config.toml
hidden_size = 512
num_key_value_heads = 1
bias = "none"
optimizer = "muon"
decay_fraction = 0.836
MLP neurons of a small language model. Each row is named by its layer, matrix (up: input weights) and neuron, and shows model dimensions 32-95. Each number is 50 + 15 x the weight over its row's rms, rounded and kept within 0 to 99.
A block is one neuron, or neurons of one layer that tend to fire together. Before each block is what it responds to, as a language model described it from the Wikipedia text at the highest values.

Responds to: Year numbers in text
L6.up428:36 30 80 51 57 51 76 40 41 46 56 38 69 49 55 52 22 73 47 60 46 22 52 62 54 42 33 69 78 66 89 52 33 45 71 44 43 50 27 61 91 62 60 74 51 59 41 48 72 86 63 74 68 16 38 32 27 38 56 50 13 74 41 59
L6.up608:63 60 66 14 46 40 79 34 79 71 76 46 42 28 80 48 51 74 58 55 65 62 55 55 50 29 25 15 24 49 41 50 75 37 40 54 17 61 59 53 57 49 65 74 46 59 54 84 45 37 70 30 56 63 74 41 51 34 61 39 29 34 62 36
L6.up986:72 24 49 43 53 61 51 71 61 40 40 28 68 24 40 50 61 51 60 70 47 66 74 66 75 28 49 61 21 42 36 48 50 45 19 49 52 57 34 38 38 66 57 22 57 59 55 56 35 46 50 70 23 72 32 57 47 66 57 40 48 52 49 47
L6.up1332:56 59 66 21 57 74 51 45 73 74 35 45 45 12 71 26 52 38 32 36 65 57 39 43 43 35 49 17 57 50 44 62 47 48 32 77 49 56 54 48 35 48 73 63 46 38 43 36 47 53 57 43 40 71 57 55 56 29 58 34 48 76 50 62
L6.up1358:10 47 76 42 47 44 63 44 40 42 47 65 62 46 65 30 63 53 69 64 57 41 72 64 30 65 33 72 25 36 51 48 51 35 50 52 46 68 50 61 40 52 70 31 51 55 57 42 48 25 57 62 52 54 23 40 70 54 21 58 58 50 31 59
L6.up1677:63 81 53 42 57 58 46 45 68 39 34 46 42 50 36 45 47 81 61 83 36 40 59 50 29 60 53 50 52 51 29 32 48 40 37 57 65 34 64 31 28 05 68 37 62 50 50 49 44 64 19 59 38 57 40 46 46 48 23 52 55 41 58 44
L6.up1709:63 57 43 36 60 70 46 43 43 34 32 39 30 53 89 53 48 73 70 54 34 53 61 36 65 46 59 72 46 64 47 56 50 37 40 35 71 58 57 67 49 37 54 42 24 51 48 61 46 32 74 47 42 44 57 44 15 33 70 36 02 65 57 55
L6.up1781:39 53 36 23 46 51 58 70 51 73 31 33 39 60 60 34 45 44 34 59 58 62 70 52 63 55 50 79 68 80 49 39 72 39 53 64 72 53 48 39 43 35 59 63 25 18 50 41 54 37 35 34 47 27 27 51 70 76 54 68 30 52 57 40

Responds to: Main verb after agent
L10.up964:72 43 60 30 49 37 38 54 56 21 35 65 50 58 19 46 44 63 52 57 44 47 62 75 45 53 65 37 15 72 67 63 66 55 48 60 65 61 72 60 39 46 23 47 50 67 70 38 63 24 31 38 87 43 77 58 36 57 46 60 53 41 47 44
L10.up1270:49 34 65 38 32 48 71 51 35 70 42 58 56 43 49 34 46 55 50 51 62 40 68 54 39 53 53 54 21 65 49 28 69 46 59 48 47 38 22 74 77 30 16 63 41 61 38 44 44 57 38 36 72 58 48 46 51 56 35 66 49 54 75 64

Responds to: Year numbers
L10.up1718:42 62 67 56 50 45 36 34 54 40 39 73 51 49 49 58 55 42 67 39 62 82 58 43 23 60 58 45 42 38 50 48 68 25 29 53 25 42 67 72 47 53 42 59 37 60 44 44 20 76 58 58 39 53 48 55 48 49 60 41 36 44 56 51
L10.up1957:59 40 52 46 59 51 70 45 32 63 35 66 74 59 57 43 66 51 59 43 56 64 53 57 48 56 30 48 70 28 71 78 54 29 47 28 71 42 64 24 25 45 46 54 64 53 48 40 36 48 36 37 44 66 60 87 28 43 53 59 39 45 43 66

Responds to: Verb "used" after subject
L6.up0:60 91 32 51 45 52 38 84 32 42 51 64 34 46 42 60 49 52 62 61 43 47 50 55 22 56 59 51 45 57 48 39 58 63 83 61 47 48 41 73 70 16 50 54 48 56 19 64 58 44 08 63 60 54 39 41 49 53 78 41 40 53 48 48
L6.up930:61 55 25 54 53 98 43 53 41 49 18 44 54 58 52 12 66 72 49 28 56 52 52 60 56 71 50 19 61 34 30 22 32 44 31 51 40 37 52 69 29 52 62 14 46 46 60 58 34 69 45 51 59 23 37 41 53 63 37 45 27 47 59 27
L6.up1073:55 44 35 42 46 41 57 67 36 57 56 57 59 42 21 52 51 40 46 36 46 46 69 54 61 34 41 66 51 55 44 46 34 64 58 42 44 36 61 45 48 44 33 27 45 47 52 64 62 58 31 63 64 44 56 08 36 45 55 50 19 77 46 55
L6.up1434:62 58 66 81 21 72 37 71 45 51 85 44 56 45 60 68 72 44 33 41 51 69 49 82 55 44 39 58 36 57 35 39 39 44 20 56 76 66 54 34 64 29 61 79 70 52 00 42 40 36 32 52 80 38 40 34 50 39 32 36 45 55 75 63
L6.up1522:20 57 52 48 57 55 48 36 51 45 57 35 29 70 62 45 53 20 41 50 50 38 38 60 16 76 40 40 27 51 62 33 64 21 39 65 41 61 60 39 52 48 38 26 58 40 75 31 31 50 55 29 55 33 15 47 44 48 38 38 35 87 22 72
L6.up1672:44 43 45 55 60 64 49 48 20 52 57 46 63 49 35 35 40 47 51 41 60 27 45 63 49 59 45 48 46 92 42 93 55 51 55 31 42 20 40 66 69 33 41 42 52 39 56 22 55 33 48 34 58 52 50 05 56 62 32 67 19 12 65 51
L6.up1933:61 88 33 50 69 49 34 64 72 45 57 64 62 37 53 59 53 31 36 61 46 52 38 51 46 52 52 84 58 82 72 42 53 68 11 50 36 37 54 64 59 45 47 55 47 69 17 50 46 65 31 48 47 36 31 60 25 46 72 39 42 64 35 51
L6.up2045:43 30 59 58 54 74 42 34 53 30 68 66 74 38 39 56 48 72 53 27 54 49 38 45 37 32 81 39 45 39 43 65 36 75 54 60 48 70 67 45 39 45 58 32 24 69 41 52 56 62 61 52 68 53 57 25 41 69 58 59 47 32 36 33

Responds to: Name-introducing function words
L6.up262:36 38 42 19 53 62 81 38 86 47 54 45 50 54 40 64 40 43 65 61 67 68 59 44 48 53 37 57 76 47 57 26 15 45 37 66 63 53 37 47 72 79 43 48 68 39 70 60 43 57 39 95 00 51 62 42 25 67 50 54 36 40 29 66
L6.up315:28 17 48 59 46 48 47 39 46 48 34 33 63 48 33 49 42 50 64 33 44 35 66 44 48 43 46 75 28 24 75 40 28 46 60 93 27 54 50 50 66 59 47 29 38 54 25 46 40 42 32 39 48 50 58 34 66 53 34 32 43 50 63 29
L6.up359:41 53 32 42 56 56 53 51 58 36 39 53 62 76 47 36 38 55 37 38 32 30 27 49 66 63 32 49 55 52 62 25 50 53 36 37 58 48 53 38 41 41 49 62 49 24 56 40 25 55 53 36 38 74 31 43 52 47 48 50 63 30 66 48
L6.up925:57 54 49 52 12 58 46 60 33 59 38 60 28 46 58 43 57 28 48 24 49 61 40 40 64 32 53 16 61 41 58 59 45 49 40 30 33 53 46 53 32 63 86 47 79 49 42 50 65 45 61 55 48 65 51 42 46 42 53 42 39 50 50 32
L6.up1235:60 44 56 38 42 71 46 43 73 33 47 49 48 55 28 35 43 46 62 69 71 46 55 44 36 67 62 72 91 31 53 49 58 50 42 55 44 58 64 56 58 60 29 69 36 43 75 63 43 51 43 77 56 47 27 75 38 58 18 64 73 56 28 50
L6.up1478:62 42 09 13 08 51 47 41 63 59 71 45 57 51 68 68 50 53 64 75 53 48 58 17 48 50 58 60 48 24 29 64 36 56 50 56 37 38 43 52 61 27 45 65 62 50 49 59 26 70 28 57 62 35 87 43 60 66 51 52 14 54 38 48
L6.up1534:68 58 81 58 39 42 58 51 58 47 60 57 47 41 58 62 61 59 78 44 67 76 51 48 46 63 73 33 46 05 42 00 65 51 22 47 47 57 68 76 36 64 45 66 87 61 38 56 49 46 36 42 40 59 57 62 44 54 60 47 48 68 62 28
L6.up1706:47 34 11 37 61 70 46 37 61 37 58 46 38 41 52 47 49 31 71 46 79 55 40 37 46 43 47 43 37 52 56 46 52 62 34 48 35 10 54 47 56 31 62 61 52 48 39 60 43 49 33 66 60 53 51 44 49 57 53 56 35 53 32 35

Responds to: Passive past participles
L5.up487:66 49 37 44 34 47 27 46 46 48 66 54 36 56 50 67 59 34 52 30 31 55 25 53 67 19 45 49 45 63 56 50 46 45 39 79 54 53 45 66 65 52 44 60 40 44 40 68 61 68 36 37 61 30 69 34 38 33 38 22 23 71 53 48
L5.up917:37 62 35 49 72 44 64 53 59 53 43 23 24 50 43 54 62 34 32 58 23 63 43 56 60 42 53 38 52 32 63 08 32 39 59 57 42 50 34 46 52 69 48 57 46 47 61 51 47 79 28 56 69 53 27 51 32 45 49 12 51 80 53 54
L5.up1058:51 52 37 33 50 50 35 48 72 49 57 66 36 52 48 33 84 51 51 46 47 55 56 62 31 59 60 36 36 55 62 39 50 38 49 37 27 60 62 36 29 65 46 66 58 30 72 37 48 67 63 38 45 35 30 51 30 26 62 58 37 55 30 27
L5.up1090:44 42 42 20 68 72 71 36 51 84 65 48 62 50 30 71 62 32 33 47 47 60 52 37 40 24 55 65 49 44 70 38 43 32 48 50 69 71 51 39 33 64 31 42 66 56 60 40 31 33 50 55 46 41 63 45 54 00 77 34 46 68 48 62

Responds to: Hyphen after Arabic al
L5.up571:48 46 49 35 56 65 61 53 31 49 51 30 85 43 54 22 56 33 47 59 21 41 46 34 69 41 21 29 52 30 53 54 76 52 52 35 57 53 65 43 60 48 53 61 64 53 36 32 52 36 68 92 67 47 66 41 65 80 62 36 42 35 61 60
L5.up698:17 25 48 57 61 56 59 21 47 53 47 79 39 29 57 24 43 42 69 39 41 54 56 43 42 53 15 54 29 53 47 21 38 39 46 34 45 61 45 47 44 41 29 41 50 34 62 65 61 45 37 43 47 54 33 45 54 40 50 47 65 36 53 32
L5.up1443:30 57 51 63 39 73 43 28 21 38 55 51 83 49 66 31 48 75 47 63 51 40 38 55 27 46 42 61 49 34 62 53 48 56 66 41 39 41 63 21 82 69 45 39 53 16 61 42 62 48 43 60 58 53 36 35 52 58 35 58 53 36 39 53
L5.up1833:40 48 62 48 61 36 56 61 58 61 42 16 70 40 31 46 51 57 36 39 66 48 47 36 52 50 42 69 50 60 22 29 71 60 43 44 40 53 50 63 48 64 29 54 63 43 50 39 54 31 41 57 69 55 43 63 24 47 45 41 52 47 75 33

Responds to: Four-digit year tokens
L5.up268:57 36 64 65 32 84 62 45 56 46 42 54 57 72 35 47 69 54 61 40 44 57 56 56 49 46 83 41 47 83 48 30 60 39 61 69 26 50 70 42 62 78 60 36 52 43 66 53 58 44 51 62 57 52 47 55 55 63 73 45 18 50 46 32
L5.up1006:39 50 70 40 57 41 49 15 63 60 53 49 65 61 23 58 46 68 35 65 47 62 59 51 55 59 32 70 45 59 27 50 67 29 45 42 72 70 49 44 40 46 58 28 32 47 52 64 17 41 38 32 44 20 52 54 44 62 70 31 56 54 52 44
L5.up1548:33 59 53 43 45 41 50 56 83 68 47 45 74 47 50 52 12 40 59 42 41 50 22 39 51 74 36 58 47 60 30 35 51 32 32 55 43 63 48 17 41 36 30 59 37 20 48 71 53 54 49 36 77 33 71 60 35 57 53 61 53 33 41 52
L5.up1869:65 32 31 45 47 39 48 36 81 26 61 57 34 16 56 51 49 33 27 46 68 34 30 71 69 33 65 73 52 66 27 22 73 62 42 59 59 23 55 46 39 67 51 72 59 72 46 75 51 80 42 47 64 41 47 60 24 43 41 41 35 44 54 20